Weights of a small transformer language model.
Size: width 256, 6 heads of 32 (1 for keys and values), MLP 704 SwiGLU, vocabulary 2048, 6.3M parameters.
MLP neurons of a small language model. Each row is named by its layer, matrix (gate and up: input weights) and neuron, and shows model dimensions 128-255. Each number is 128 + 32 x the weight over its row's rms, rounded and kept within 0 to 255. Numbers have three digits each. A neuron's up and down rows have the sign that makes its largest values positive.
Before each neuron's rows, "fires on" lists the tokens most often at its 100 highest values on Wikipedia text that the model never trained on.

fires on: "rom", "ater", "ia", "ing", "ad"
L2.gate580:085116094096104134051067158141100178145141131082224110104093168100182127121136186214129134202077169119109108154067112160103118127118143155115104123114114165098105157165115124154120157169079102140127098151166145137155070118118150132154120146105168128138110147111165076142120143095185147094090126066095145111113144124164087105084172157163130076135223091141152110139117096074202124116077
L2.up580:150119140152087139067145126046184115109138163088139041171084079156121096140175151113141118124064077135115157133083155107094146152111141128100148096124113153121193150066144147125125153146134149089092164143087164129117151122172082112084181122096117110149138108158144114107138092108162190182153189103114098189070159140181099139060123115163079144137131107101113113090085153135129092169138

fires on: " charac", " par", " Char", " car", " Par", " Car"
L2.gate410:107137183186108157162133082161088127117137135094158111151075123103146115093174141107190105106103091096135106160102145106121109149065149086213074124135185152111179151106112152120107148171147092050077139161117083087067119138180116161176071138126131142175148126113159120148119031142077128171113166152182173134136111123088125104197140127112084129165110149152160168142135194076137126102151
L2.up410:143138125177107183126146063153106146082130170212175116174060113156108193074169120090121117117116121127124191110162179169096140202084173130121184131111171122138135112127108134097130098156137116107107169131139105132081104126152145095116089136149146063125167140166095126154145078080114100144172165140161236113114147157102096063107119128056076118090109104106162100160106107111096129105112

fires on: "al", "art", " until", "ast", "end", "hed"
L2.gate460:157105116134100080099154103131089099124199145120130143121076101076152148122162129133066157168076150132089144089132118157211058135098172152155121104133107102162126124146127160157186133166084143156100153131179128135119093142095087137093134149182106183178126186169094143109102145083153052168111131168123114156126134194148171148088152096124122201111070122129090078146121111081138127157107
L2.up460:155179065063185181084110193079138113158130100144144144135146151189097169086148040150129122152113148137127164116146131115120071078142133154180124157157077146117088159098152104170096056154129093159160072149200159105073091129111122098109139142173129142106089108143207116088132071119177130133113188139091081106080139103214129103189130077147141182102108140124160113104097084152132121149164

fires on: "ed", "ac", "c", "w", "ber"
L2.gate162:142129091194139127088122082134080121109104130127137071148111154133148189121082193094143099103109150158131082094164165138121079157150094107114171130138154172130177173068092173147152115107172140088111136077080170096153137191125149094139153158124106141185195164163156149168166104161152097104129156133129169065115100202167181134131124092135153109096047111141081113115086120110095098123099
L2.up162:110146098146168167118144186177136116157098135108176091126137128114145165135076187079118050098095097116065080058043203172193143120103086103094127106110122174142085131116158114124135120191141156119135131141137190108189147144148156128187169107169167154125132151149163148113104060092157084139072187109175129131113106153174068124164141115124155161126113152082130146170133152152125181191170

fires on: "-", "ater", "=", "ac", "017", "ood"
L2.gate499:144151159146070144116146171126137146185117198168139113168151141148075125090168168148100060092147175139113108137147147142134165139120092135106092088142155100093129143136115134116166188109133100119085185118097083140087170184163171143151156127126113119167163186127217085146097180102169100116153132161152118117153089130127105134139169091093096143138122132128131167144093135104109159142030
L2.up499:227069145099150151105169061154057158112195135132133121123131145143143099138152119067108076162097121127149144086166085133246108106084135099117188215118113121156106174100098138135132198074108124108135084116052103161148135140075101117167099123123092135108127094144100111179179054132122138138131139127064086111124103108147126100079111128164112098139135183092113169099124141143152121108117

fires on: "|---|", "ol", "l", "ur", "att", "E"
L2.gate622:092084107161120099163149150104112128184096106123102121139135049133145158119182136102146149119133089104179168098104132087145124121129124134116170143171077071123210123128138132125110152132150130158140114165100141108097116132130115134065091121111153104155089093080116122124144174154148117159126128101124158130131182097200138141101111092148101101135133136117130132084122112143153130053063
L2.up622:133108156085083156138104137115151105149129152132132123095063158110118175041123109095138075137115144152172193082202095165160095173119086140153137127091090170125088135093139131204166188134095111082110073101182134153123120083170170165095189123129107142107146149128127134135148103132196142174119141184107160105085093166173142121081080107158126146172136129126155097085129175158118149130100

fires on: "ar", "or", "ive", "on", "our"
L2.gate276:094103161100101069127098180117111110104153165174099113122142153101136132164116146120180124171123139115037164074140145118124154133152118126134124166144145127137153153128187214107122133056130150105174126139156045111161063102082168091163110138159151115159142125200095155171097125154127090111092111109094119130116196161145139148179059150141113193101142119116139133164139135111142170068078
L2.up276:116186167114098126103124109130104139186142128118101154128135152147103064152155143118126140159054141155124141106168109155126164072142160101120129096120119121122077105107147115108129130056186125121177114097111145136231117107090150134128097171077144135159097086133079097092087186120146054149096132155134110151148107140133132130072105143116127144101088113174080096167114133099155155103108

fires on: ",", " that"
L2.gate207:090109196165130163131168188103137117132129167102106154078097135113123135103092028115121109181125061116123152168192137138110117172147105166144100147101056112158127123121156118150121119147168115142079082091096123130149082157095132134049161088154167099143122153125177116151150157156080166077083117087100128151110083132145097107133119176147127136165179204072137111171200054114122156174136
L2.up207:100066167143093203124127176125144123127128122118163156102121090107130093142157074091077153127119155131133087169180128121137109164178161105110153096079103118148135113143103170088112117119120138131108026110110148113066096052124174137094112125139152174109155095093141139137156141111098144106137148118129101086163035128113083137077092165156149170087089182077126138104148121127119145153157

fires on: " ft", "v", "te", "ont", "na"
L2.gate75:149184090164195137100129159119143116124106124123089110142178147079098144154085147165187136153093072156131163072112149149034071139167133158147130097166084134116126129119132114116097076173114182089121159202143126086126153102108112163098110114134140156149160123139114102131107118137147163187107141120200100125143149103108139114116143119128149154179088126134096092123142097120152170154126
L2.up75:145147107134120096036126111131073109150189128150087137143121178196131102188148121054195163067103103182148157098110139110130108112132140104166140157167174088090116106135059131139136095164100146117099145121070142150123089126097159161088176082091101130145102163060141110153092144136149118150189160172162061163155105150118111161150143178124155101104143178105103143086109115072119165149091

fires on: "en", "er", "ut", "adem", "n", "id"
L2.gate250:120099118172069184133116166162128155159120074165110127133117123144117145104135152125100150117089089125094200094131095166153099101103127041128157138138180053155176148156206116148071154083103112117160138135102099152143185102176047160150111106167160154112152141112107133133151160152158079124115133182116134164135146141094180123163137099133127142123158164095157164112162150158165119133150
L2.up250:127111073117121120167133134171147085154104177115119131145044140122114083084159192126100127071152129114119094136144153116164150102134145139133140154154108128172146142118107086136141170118064140123105193098171060142139092150113126177135087135155137118179074125153118155158147133076169122073095183144153189134115103157122096130060150166187141141094107141074138211077079082139112131164161

fires on: "ation", "ing", "ion", "ess"
L2.gate372:085083184129074086138074145106163121124171125145128139061090099060124145137125216130172128168123094158154143117178129159078112102134102106131177124157094110177147103144107166121132128189134095154069073137129113104182077139184138164107167134097101114137066118108205088145203147151155121155164194160092163136139103088115116159108122168154128155109121078122110150119154165082130113194139
L2.up372:144120163117098106107154115166148093159095154145102100129176114125132150143156120130122131162125115175144128106143138140150146128193163158133136152142113125129137175159189137162155107096075173188130085177201090102137146161164131074058124101146091087127080134125124140107132149137090124151127124062127133136105170117132085126059139146173143161107106169135160138134133091195133118089108

fires on: "o", "u", "ep", "om", "ar", "ort"
L2.gate135:116112136154180164100110070110126135156099082131145123154152060123144153122075114178135120102141107119124129147075120093151101116190148164115170116117201115131129161095041067121092201167137098149143042055199049117176137101152125093105112063164102048150147117151097108121116135128109105134103129148133040126107115124155160034106147093137122097172093110184133103152147080088105131178114
L2.up135:167152122101127069135104105130081104114121097134141179174163107131098201129082101121084124117062106114144102103115113119082139131145113103092126120116146185173117180155057092096130152088104071125151131169160135106058113156159167131132156125109106137110125140128128111137084150095112073151113098158128110156139146074086092086138133142073069202100088141092098162100140130116137109142142

fires on: "h", " Wh", "ew", " wh"
L2.gate134:155104076151159060124147118101136143113112191156079059080164099111134159138189136159149057158148104128129146143153049162122112150106099136084157098145161114092104120099090113141176150125162107113124152136167137091109114091078146103138117141168126096071111132144169121074147143130105118122105106124119164170139094109117071127085103176117156129130131129117086102094132131110122146161142
L2.up134:114060132151148120109151083125140091129163157100090124118141156135046177092160134128113091082074175143123153188020133110124126132125131154122149129122157129141115114188110104130145142108086121124152126095091184175153126139089203152115142173165077116134103166145083190116087162098027134166071110111145136087094094117154083088097109164133087125111161134172145071131119146165118091174117

fires on: " found", "ed", "ell", "ill", "ound"
L2.gate632:124130198129159173091136111115111059148109098125149087124105126103150106102110201083122096107166113078114159113163121122101117162080187081143167109087139138130148218159099149116143106118104168155140097086130115161158142161113149109123174187142137185109106100113149075124133138165133113111090111197139145132055081091148067158122140110075116109093083104120202185064093131106095146111139
L2.up632:084153101112139149185115160151110162118095120099155138129095112104127176074100104094183123176108132174103124141130183095146157108085144130123125082123196143078192128100136143130173072102071170080110145174146119188103119169152150104150102095074112133139185176147143066149143105103115099086132136145096118224164128144085145112121155190122112135183126177175162029102110172124114130076090

fires on: "c", "ic", "ig", "2", "g", " Country"
L2.gate229:086165154133130164115071113137090133107151077108170078160129125121181098117131154142094161175119150155118075110107132114145170170198127163073086142084198141080180083129100153063158161139121094136149130108131104130139147128086151126141087141125142090130115065118101083135187169082150150124100151155117113142113122111144110165116104095134133121189119110119153190115097142099136152135137
L2.up229:139134123162176107127120172121133149129100149108138101117123072050156160167146109121136116133084037124128137143106125139113105153131078156113096115130127155096143147136050158129111138146141124099146173127112091172168153098158152089112154182153063172156065148094105046141182194081144072141130171154169116128144152105095134111082105188130121133179111200090135122198107112153119139103164

fires on: "on", "im", "om", "u", "em", "od"
L2.gate172:110095110136121171147139186100102117108132115114136119138153067157105085085111130080139148095123193167098096118140118156134113103105141143090164120140140128121131109148114079117109104129115127085147142154098135045153093153090108117180161167124097139159112116155127148106124153145134029160169033113157111151152084107166140200072138139140150166118129116187180210120148085112100183139109
L2.up172:066161101128120158210091105101101192155142126149129063101117085121140084085148147103164125144135131142163107109143111162072101111100186075153054077126078100163099105125058128122083086155184135098099184130124102082102144110119103149153130080124119151127084100126151163083105173105097174091167108162102145113153133165174120144140088143190126138144117103136141131134146164136109124130126

fires on: "o", "am", "om", "er", " Mo", "an"
L2.gate609:117133163129161121137149130102160136132181167122086167103072133188070142172085075077145134076133120150120123085151087075116089097087136202109097115125095137103120202117168159082166171149144126095101128149137098152128109102174117148145160127174124092105064163187119110125165183148089154110102123130118152140149071185045199113128171181107117109143173154140068188148121121131128143130131
L2.up609:182129130148093127165093152091111116152088137106158098143071150106113139158116128106087155138090194069226119176147114105136144109160180119096095155161154108123116164146101100138071123151094150069126096094158082117214056167098163106146093112160118126078134181143105119095123115117103204136101149132159120141127160140055102119104077202137138077123094154103147126169117130120126121089098

fires on: "p", "s", "ap", "P", "at", "pp"
L2.gate402:123078144094118154112206153113128207116111127155137058087148111139072172115107138154166116129133104144147100084110148087151150136133121167110122112164130149075134112165153189146126169130109103080184111092098077025168115129121130130092128082166148143117158106150159161114074125077132116129152161167064094102147087151083126109101158100163059147156068202131116132168158169130170111160137
L2.up402:115170149131073132161117111100116183155122044121137137135139139131098108091107128142161099096152121166205133116181132106140140110123111149153081135173151086179089128086110135124109198136105144092162101107110206094111080095102047185117114151148105141171148150110122108145120127082149222112127152194114116131119148142169089063112145129167113179159132155100164124129132075152075108123168

fires on: " record", "t", "tal", "e", "f", "ate"
L2.gate579:119099125114131135107155104123092150117119097118177130156069109085132094095082132134173127092077102147183073115135155136126109126196147066152120140139100124162123179146115129131135123118142154097083159127114146118100143109069143192058122109117088073142095143151177132134084210094103135103123105083139155169088112145159128136160098109100219107121117081071134160119135130029092098161105
L2.up579:179123145127185148074130185122129166124095130184133098170084124141132105109135119100143138168174124145141171133146185160159104125173189129131106077129172143106094134141077100120123189085153116130119153167098106091149146149216139175114162203105118119126146114099139120130059095100081130104148162105145157103146118141147210106182091122124137160100196093151141084119055173147167112078088

fires on: "ell", "ount", "el", " del", "hel", "iv"
L2.gate118:099138146142108174069102133093141131209105120113064110172149139090161085132136112149086113192098106160111152099152123166099123162163118108141080103169075103078095125130109090081090159121115200141122179128142236139142094072122080117133178114157160096136119161170181117153131184167101122196079164079105133139046079066134122085145109120105122160159084062097165122141110124187156113172146
L2.up118:098125086120147150138090061130175173179144082111121083108108124111164148160141149101070095126131140114131126144151143190077073137109170122102177119133105113047131097105073129045109113127116142079069162163126186228145123111090095100117170132145202138066063144209167143152158126162136140123097170082178120147114113096093139079099125110094087182166124098098087167085159140156156093201143

fires on: " ent", "ent", "ug", " made", "uff", "op"
L2.gate414:138150108176109111159112131150135134069099074096116081162162124081131163164108073140130145151098158093129172128083134110164103098109183079138122117149091154172122131127088120190099146120113142122116173206138160123097123125107148107152138100175146096142142159174178160134148118100100186188103128118130140101093187137167125155076118091147146118116123133157149102197136086150166161129139
L2.up414:122113161148107131184130103093202134176093096129107118174174196100080167143145159175123169103062131173160107099119131090142104117117091191104123150122088192145109156116103140147138108108167145128158165141160101177096047086112090129089119103112101183117121153156110188172096137175101119152106113153138144155183143164090146141122148102158094080104085143138132073102177161125077157097175

fires on: "m", "l", " Sm", "b", "ab", "om"
L2.gate456:140117109078072160116074162126124161119084194115139137129161100148160111122145104136154130116092119049165140120037251132156108154112161172102138165162094105137130104100170165142137125135108171127104103138124135100118122098146146086099188105094139152156147147147137153106078171115105127071158116155072094132137143145106090109098168136137164182150169105107154132143150140126136114126180
L2.up456:103131133120153133099077173108096114118075203155089095106126182106132150127104165207112106077184161166157151104110057126136117199159165115108095157167106086099155145120137085158112100164168117173132157179135114107150093121154123157173153164085055125098116157113151156076091117132160123127162098145141161121121058146124167092146162089091148155143096114112076150066179140145095107111136

fires on: "y", "le", "m", "se", "op", "th"
L2.gate486:115130135156159087100211090150169147106170155125099151170141117130114146112104111182161120125104143106067092086125158129155144113126106136138073106161150054044130171080136141168121159134204174177151153112177078153144121110137217119129098125124114207162167165191088120103150130145122133177151128098104135147151156115130113164170092153137118098114154135138067141108098152150170138136148
L2.up486:127074149118109062127125167107091157073149151106094122164098118182107124107138135147135131154148053189161153090120132129082161118136117087112158200102159121180187137138183125125112166132137133096099126103152112071113070142145140159127080126168158149193117202089110097097126072179092123106128142097126153134177171112148156169188126164119126140141152184139153171159170125162145135114118

fires on: "ry", "le", "n", "id", "er"
L2.gate505:101141125192130123125144145188135142127122185131141157097113092180173183114098152132141070145094198137120134114174145091182149170097141123143182042121109137150099097131145163092087099093152127179180113108163086133120135134187107125187132185213122080135156154117134151115118080124202135108132135119124060108145173157124135132163138117124096082140087155122134126185196133174196153163143
L2.up505:151132171142115154141125177162181147209100103103175129092103120100140177170138128173071161116114139112175139152102158137152218090157212155184130129095157170144111099101123173093124174135171134120151144113112100187112129079152211088116158117152168063191121083127111095116135118124189180149176185121109173144098145122145131137097127139109146116084123133126158112119150127120152129143140

fires on: "ad", "av", "est", "ell", "el"
L2.gate388:098093111139180131098102114132068111143165123095153115141133122130134119154110096126156151118119099137049145189066186138146128135173176137070137102109143168117157129196146130111140171113210077143121108158152171085087142110195180063116111196131115136117116121146168114099053107189093118056153123096114103150125086111106095101147186187124180079104132065124153176198121156114116122114051
L2.up388:146181108184191126141085188086106150114130107074198122142122161154074079155123136137126076068098142111093150139105163131147146132163130123123151109117157119134103193175115175086185141102108112148135107136162153157091133147111173117141176111138169085163147070147101075136104150112086120116141169160177116130103138137118150121134138101156157126175103123120122202086114127098194142113165

fires on: "om", "\n\n", "af", " over", "over", "on"
L2.gate307:108174133077106140116144076103139140197152234115132087132161189111079133107124144197156110195146145119185124130119161152095112161108176148077151142124145118086101106059147140128147081155132191078092094134144133094125102105152113099132133079143104179077131151180056083149106114115098215082148109118145096138085190165142148088109102128128116114153126139108175171142124163080109144148105
L2.up307:159098181045123071106153087128108146151089143069114064108168073151119154163146154118162110096096141147176098150143164159137129130108055112136121112125077140076194123159148152151124127114113119131192154139153108113163090159070124077171128103123124138100043120084146122127090135171116139090063114125167114123121130138167073072115135122138162082107154124140138118105135174124178155038170

fires on: "p", " Rep", " rep", "in", "at", "av"
L2.gate317:115092120149107126165097136072130175157085174140123084128097100104140148117123111088086158136092100131186087109151080138166114157142115214068099110123129087057100148097127127139138139094120175166132100110153085069139244160131146150059140146155177088134163189109145114166137106161153097135169125160120079098150128129162128099124153210131098125174124144142128164134148120092171088121104
L2.up317:150092196141112155127139182142140177094114096150118090161084129161088159123145151128122118154135123127114094059101108119156132121162121166147149083117160089131173132108171121159121155113132181121155130177113096059183184132081098116103085162205170099144110170121126169161150131152165126138142141146168106092203170149113129153060198191092122160164128138137112124116155080104183147128130

fires on: "em", "r", "l", "m", "w", "ig"
L2.gate448:160141153113117129132180087090110139076178123099121108100131078115127066128152125107142214129085139127139142177165170072106092175100142100163171089079155107129144146111124145070156091117156162134130123132117141127122106154120087089136144095115177131154159207116118089066115104144114169134127171105123104121137133078123102136118155162164139112128139126141174158183141088147083134112140
L2.up448:109110178107108143107124144081096038114053123156089146080106106129075141124153133124086151149121145083187113182105102188123111156070114107093110148161151115111127166144142127129148162076129105117157152087140156141155106134092167133134061183135132097078109116147090103054090170166138122186067158159108116099120103095148127122111117092120191159099114059099110147106148136158091151150167

fires on: "om", "ong", "am", "ing"
L2.gate27:162096124195099154137133083113123115121136107090145155167079122167158065182143073112115126127139140085114130117153141085197051153130075126114135086167129169114183179105154175149155155136140116113106133129167092139138143111096089134134074147152168146188127213111112112106221134122144133195105166161071104132138146193040179136088093130113125136192156122086178150128115163095156105097123
L2.up27:173134127153130130060139145126122112128153168062157091046175111132105106163155056164150148087157189153152108166164110138136109151071140100063113143142152167123085109115094165179162122141116140175128086167071093126115099120111069152103205101148056128165154150109113107144144120078176146157117151161126183114118151141144132129125115212136131125142165115128112151124099140127103138116083

fires on: "ase", "se", "ass", "ull", "ept", "ue"
L2.gate348:104078066134122115095059145127110143113160187062172121135172176138158137130121117122087138167124126123160061121129125112106120146105171105144152121145137139077072092098100135143088165089024105070110173152138150134077132111113162136122153173139142087070145157147183082146098107088091115174191057147079163136194107082124150180111086104075101182116111174137173089111161155179107106115193
L2.up348:136110066096105148111136105146071149124133065089124185098066137205148160165110090145178099130109180114157159131098203108097142107109170110134095142121085105111077107080115111093152109131098123078096110122132090128160109045142195113103190115180075121062125088099114093135165167121145126139116149098158169175197148136128147128143152101109109105150143132129168071082164164167135103079155

fires on: "\n\n", "om"
L2.gate299:099121133183106137130089151161110113194151129136135116140115100160133147152140129151158132163171144096141084195092218150191186110135148111146121111117106086169171061108130153144175106114104147109109104172123134046167116067097153076124152168145134174126058115141119102154118132126096154144097113128106050122105123096124132178137115121157118149140144191116092124180174126142120089093115
L2.up299:137181122070100145116142151128108144166084146112167143165155122194134111116090154117117138129176106188120123100133163192125146153179144094116126147137062118118108144140199160145140088140109153111163153055158137165141099045130149076098098125114141117145113143070120141094092156121090115130122116145128197167128190101112078107150124134149142150189146124150099111088070153013093127157114

fires on: "-", "|"
L2.gate537:192099121108183099108153116125082168190127114164142176168130108146096153107116207108099050117114101151114164154078134110161099160127104167156128092193171115120157102131079140102121167131143132151122140097136106110114144145120153150138182203127101071139142163136157073137137080174140094131101133169124126127157142051171110162063063082194143151138162152077116140126165146129164120113087
L2.up537:138167161115059141124104084122155145166114120107111112106109187149169119182155128168172137153122144121203166121088172103149112116096101176106134084172158070242159152155113093158137118115120110128150136132150109150140075134127106096103091162114092077136130169162120181140126142096174084168114145176071105095148094146161116089088153107153085109122127134140103155129117149138142089146148

fires on: "ann", " &", "g", "se", " and", "m"
L2.gate343:103137175112153096152160157083132113137091107069075087181166143095110074140155131149133127050097157137166178172108149149187103122134044137107111053094149083122065084138120182127127161116084122095111150165145120054146097112155107144126094200184099161172126098145120128161141158132127082144143104145113124149088137114132092144138109175108159147086107128119120122119133144079136145145208
L2.up343:180130044115192107126143138132108145066114193084148145206165151127148138112130093095108083078091125178182109106152144118128111140135044158101160120111108062170121083136153117111170171106133135115113171126119141109154099088158100144111108120121092139145218178127081173100123112164081099145142117125149098158164083169142114110162167165122153066123128157152125118096180157151137158082159

fires on: " Bar", "ar", "ass", "ob", "arn", "and"
L2.gate256:111103096138124122159110155171130143144113027160159124158083117119082144053144079084177124178114090113113091098145149130103170134161133177127071139116168158175158137150062109098153142145065127113143078147083105119126102142131140184100113106120190139118137034099113133129090139106109173121166078154127158154078130160111118125095125130057133126161128162101082153176183105125115141137076
L2.up256:143187113109124170142157098143095166147124087125137120093050112082115108092112117072124161078104113079103168131157163141084085070115077174162126112142101066166122144125096147089105157172115059125142094106080134171106187103191120121108087091135138119168155122151164138098064125125138114125170057143117153152057114112156131124103133103150145170136139157115172125100088138120048087116173

fires on: "an", "our", " Pr", "om", "on", "r"
L2.gate141:091143132138111108130140092102126087170145129105139136124122083119140165111129106122105167101153085091121170128123097122128104195141124178156093153120121110071145129109143153103157108163161129070140110120161122101178117092141116195122086155141148142157099158128112098159074100167084091139144111120099107097114140105130164132125153165152112143088039140116100100157153138116165122054140
L2.up141:127177113144139145151147104119074158139161117071146140106129119185127080137153098134103121104139168088114140120118128123131143096156109105105179114154203136119135168091150159039157103089140142067110117079065113151130098133109113081183127146154130159157060124194148052108097163169105116050089164127081085117047141111126139125175133132131122202159145149155088141115113132125075135098203

fires on: "im", "ug", "end", "ip", "ag", "areer"
L2.gate116:124097148140122116162104102154086114133188142081129154123107126170184152075093118105066131139125155081146102138135124146122111142152196103139140113164127139149128086112122150124047153168139078178149148132100163151106129108117103108093154115107102129148111151110103106171204141134149155158143134177045165171126113140125144093082151168124149113130145158135087159121106144187141149109131
L2.up116:120136164147084141149084129159158157130150131153086172118108145174126117162140125133105118145151137225138103106158152118135178095099067123134208118136161073092188158154179100128097168125159073082116062168086155119126033177131144127130103097076104120118133143121115134170109163117157165120113132182089146145111121101149150094113174133133180121147137139146175124146103144165087055126156

fires on: " min", "ep", "ab", "duc", "ll", "t"
L2.gate36:073087104097088122151083144114106100140138156133157101111135127099157107144158127123093116145106109140105136107119126122176036165097129072131160149137124107113151110165162132143152161113190102184115096128145102114226051176156167131082121107133130147128131070097116138141108131135123159079100115138127137164177167081155108120108168154146149099149141105134162133180193130103104094051159
L2.up36:079107089102115121164118158095134145122128114118147110166116121109181048122169108134054157075086087170151117096124096099120078227096201068156125104108115172134111148130208143140133111129146113151203118139123133136135176123118115234116112148162111107112110113093171137107075193146155093119111122153196107138149126096066146177141158133151094116148111106123143138195120145151174141072136

fires on: " ob", " mon", "osp", " car", "ch", " charac"
L2.gate541:099077116132095158150103125138141163120176173114130121134122160090108156090176135128144143083125105129159110096114100145140168101142142178105107131132108092109108079100112132155140083133135106066139158138188119112101139093154104133096103155133138193140159099122126086197159065113161136156121155069133153087118139096160084083188119135122124171103147211080127178077154142107168165154080
L2.up541:100088139161091150156135110141107119146132150151106095143108110117094112128108096107157115132069077171082094152082155078126135130092132143005133137136169113105163146171107175152167114192178120106123102104175142132064173107139158141126130139114122140104122118152098138176130116112127101140104113136109072121108126117106094089180126130146157115107069155143097119122146166142094115063108

fires on: "al", "ular", "ast", "ary", "ood", "alth"
L2.gate49:128075125183102120118149179074087080157156150178137097143097120096148131075154144163201115104121135165141139146188129180157106125113140084172190095122175137145158122141135157097159164123102174129070066122157100109111155066118145141150151147102136135185165153123118104120132174123139154102154104159102168122083071124185127135170131106075119136107185122162075133147123153129125151140161
L2.up49:125085118081150174126135123110102109096152048183129130177131152107099134141120094100170112122120070150130135068161196153124144073153121150173133130113131090080086108168091139122141146099135117095139191182158164131141165104118145142131167167198185175087087154131135114133122116093214078137093124134106128100156154089131122107119065131126075183094191103110089121115108159110132117097108

fires on: "iber", "on", "eter", "ber", " Part", " Dav"
L2.gate390:165158112152188146194138110107113081184178140149067099162147069108166123076089171103171116171074113178147115123141104165156128088150094113143113153093165182164165132157083167123123172120072073131158100102098118146058057076119130148140149084102122075124163139121127174206118144141108125174161142092142146063143107063089122133162081060086146114114121124113093127118130187119152108066111
L2.up390:091100128147136168139130104191095108122122119151161114152129061148147156084189099136165114198074142123141126113131139213151097144097160135119145137127142149100158121109099140115100067106165115154194096181106155152079099214077097152143190090125097084145112109145085138101142097110132135153194100095139142089099132111094204105133110054139176051106133121074151078119161195152141125123107

fires on: "um", "ov", "ep", " Jan", "om", "em"
L2.gate322:134153113102237129144107142112108126097165162070147059108068131124153146074117153160186147132131119108145126139156115166164107113142169132079162159091166057171130135147147177125118131126104146137153097126079083104123176120124138103145129158151159141122114110134123116111092130169174125106184068110148117201135105185161094133097118083093156146131121128122076080158124090136170152092104
L2.up322:136092099128138139152161113074083150155104111123145064194124090115126125194149204124159150135116149086180088126177095195092078149146096123136130137160129079153116189033082149127121111132103056118152100111151122126131156072102126147159114198097147125160131096154150115077071128142152079111130134152097103144158063127125119119105084082163170134130123102080171112137092154136071116134176

fires on: " h", "h", "H", "az", "em"
L2.gate346:129109143149134117169115112078114110125141158134171115145113132120121129162159113107101120087075118136194136129129121098126118044128142116072091144077149110089069150101131206156108123156099068134147112156128105164167173142123175115155088122101147093150092133089146109162105116201068113152070129095112170121093134141143093163108126139101208114112180065174115171141097106111145169099136
L2.up346:100148065116131156149161085173100147088085121105145144092161067170129186145137146125099128112105127120076129140093114069145217128113102138167127201136136072141123100133064134122110119096076120096122092164140045192079156111217114084165090114114122092140152143143179154087120128123188110114147095154108133112110074109180081121162076127122103015175199131113086158144121148136117115099115

fires on: "on", "ar", "and", "ep", "ay", "a"
L2.gate309:176172146139157100102167147089102163123111138181150094118163079128071141131122085138154081112168126088119230157160136138094100189131160103086163140080157149135085130137149074174127173166172114115155079122141111075089100109158099157144174191133123096135156148168108078144159143131091130108097107156115101143060054104143111140119143101165136180138117130092103136093093126140099117170115
L2.up309:129114159124100102112202145050119167091109119199125114147091075094080170139124086112151125145137077134139158156103091115127123147136178103074122129152197046166166133134115046141141152113176163111120177141202120116123174097097138182124181161159134119180139157157113101130160094136157118103110100195142156099087183085210100162121119126138151145084105125127132134119069199129152124150143

fires on: "ac", "ot", "and", "ed", "if"
L2.gate163:053173154209138126089115144129114101140108150098199093124155164153131137198174153142107163088166130067147125127088150168168086102160115110167190116124146127128141156092164167120028084151113155080127085168141069086116166130100163119155159143135158115120115161143138176175137119094119143147129120108170088128161100110129116159122108169172162109150114196136119102125067101111081142118118
L2.up163:078107155157112080131151123131100121154088173073205103129141217102058137169116175102126115152129157152163141090114120126189118067101107149097112189119136090150109158085139124112038148086139132156113154146141184134107191102108099137153190097155115122147159122104100147144111130107151072111125113169103085159140140132178098167099132186103108182160130157162075154152143113108172133117152

fires on: "wards", "ine", "ay", "ward", "ur"
L2.gate105:095145129156116125114190117070180068072085129167129131148134126128077114079167123126043187143157143131177164121146149122116142155109140142120106133142079103085143174110072140067159119111097106170159122144137094122124079140155108101106139120080130139128148102120093134136119144095091105128154112157157109130105138021124102105105118166088121143188107131144127070102172107185018161132147
L2.up105:100121156153188128162105048115107113122107139103119123106128133138077163113142100076076122098152105063141151120142114185123084138098100179134098056110166184051137157107212077141129185140152135180052108076128125119137125129129171140154146141081107066156141157136145141127134172129093120161194163103133150151089147180156087105119180186080120100108135106139110101148110105142119133128188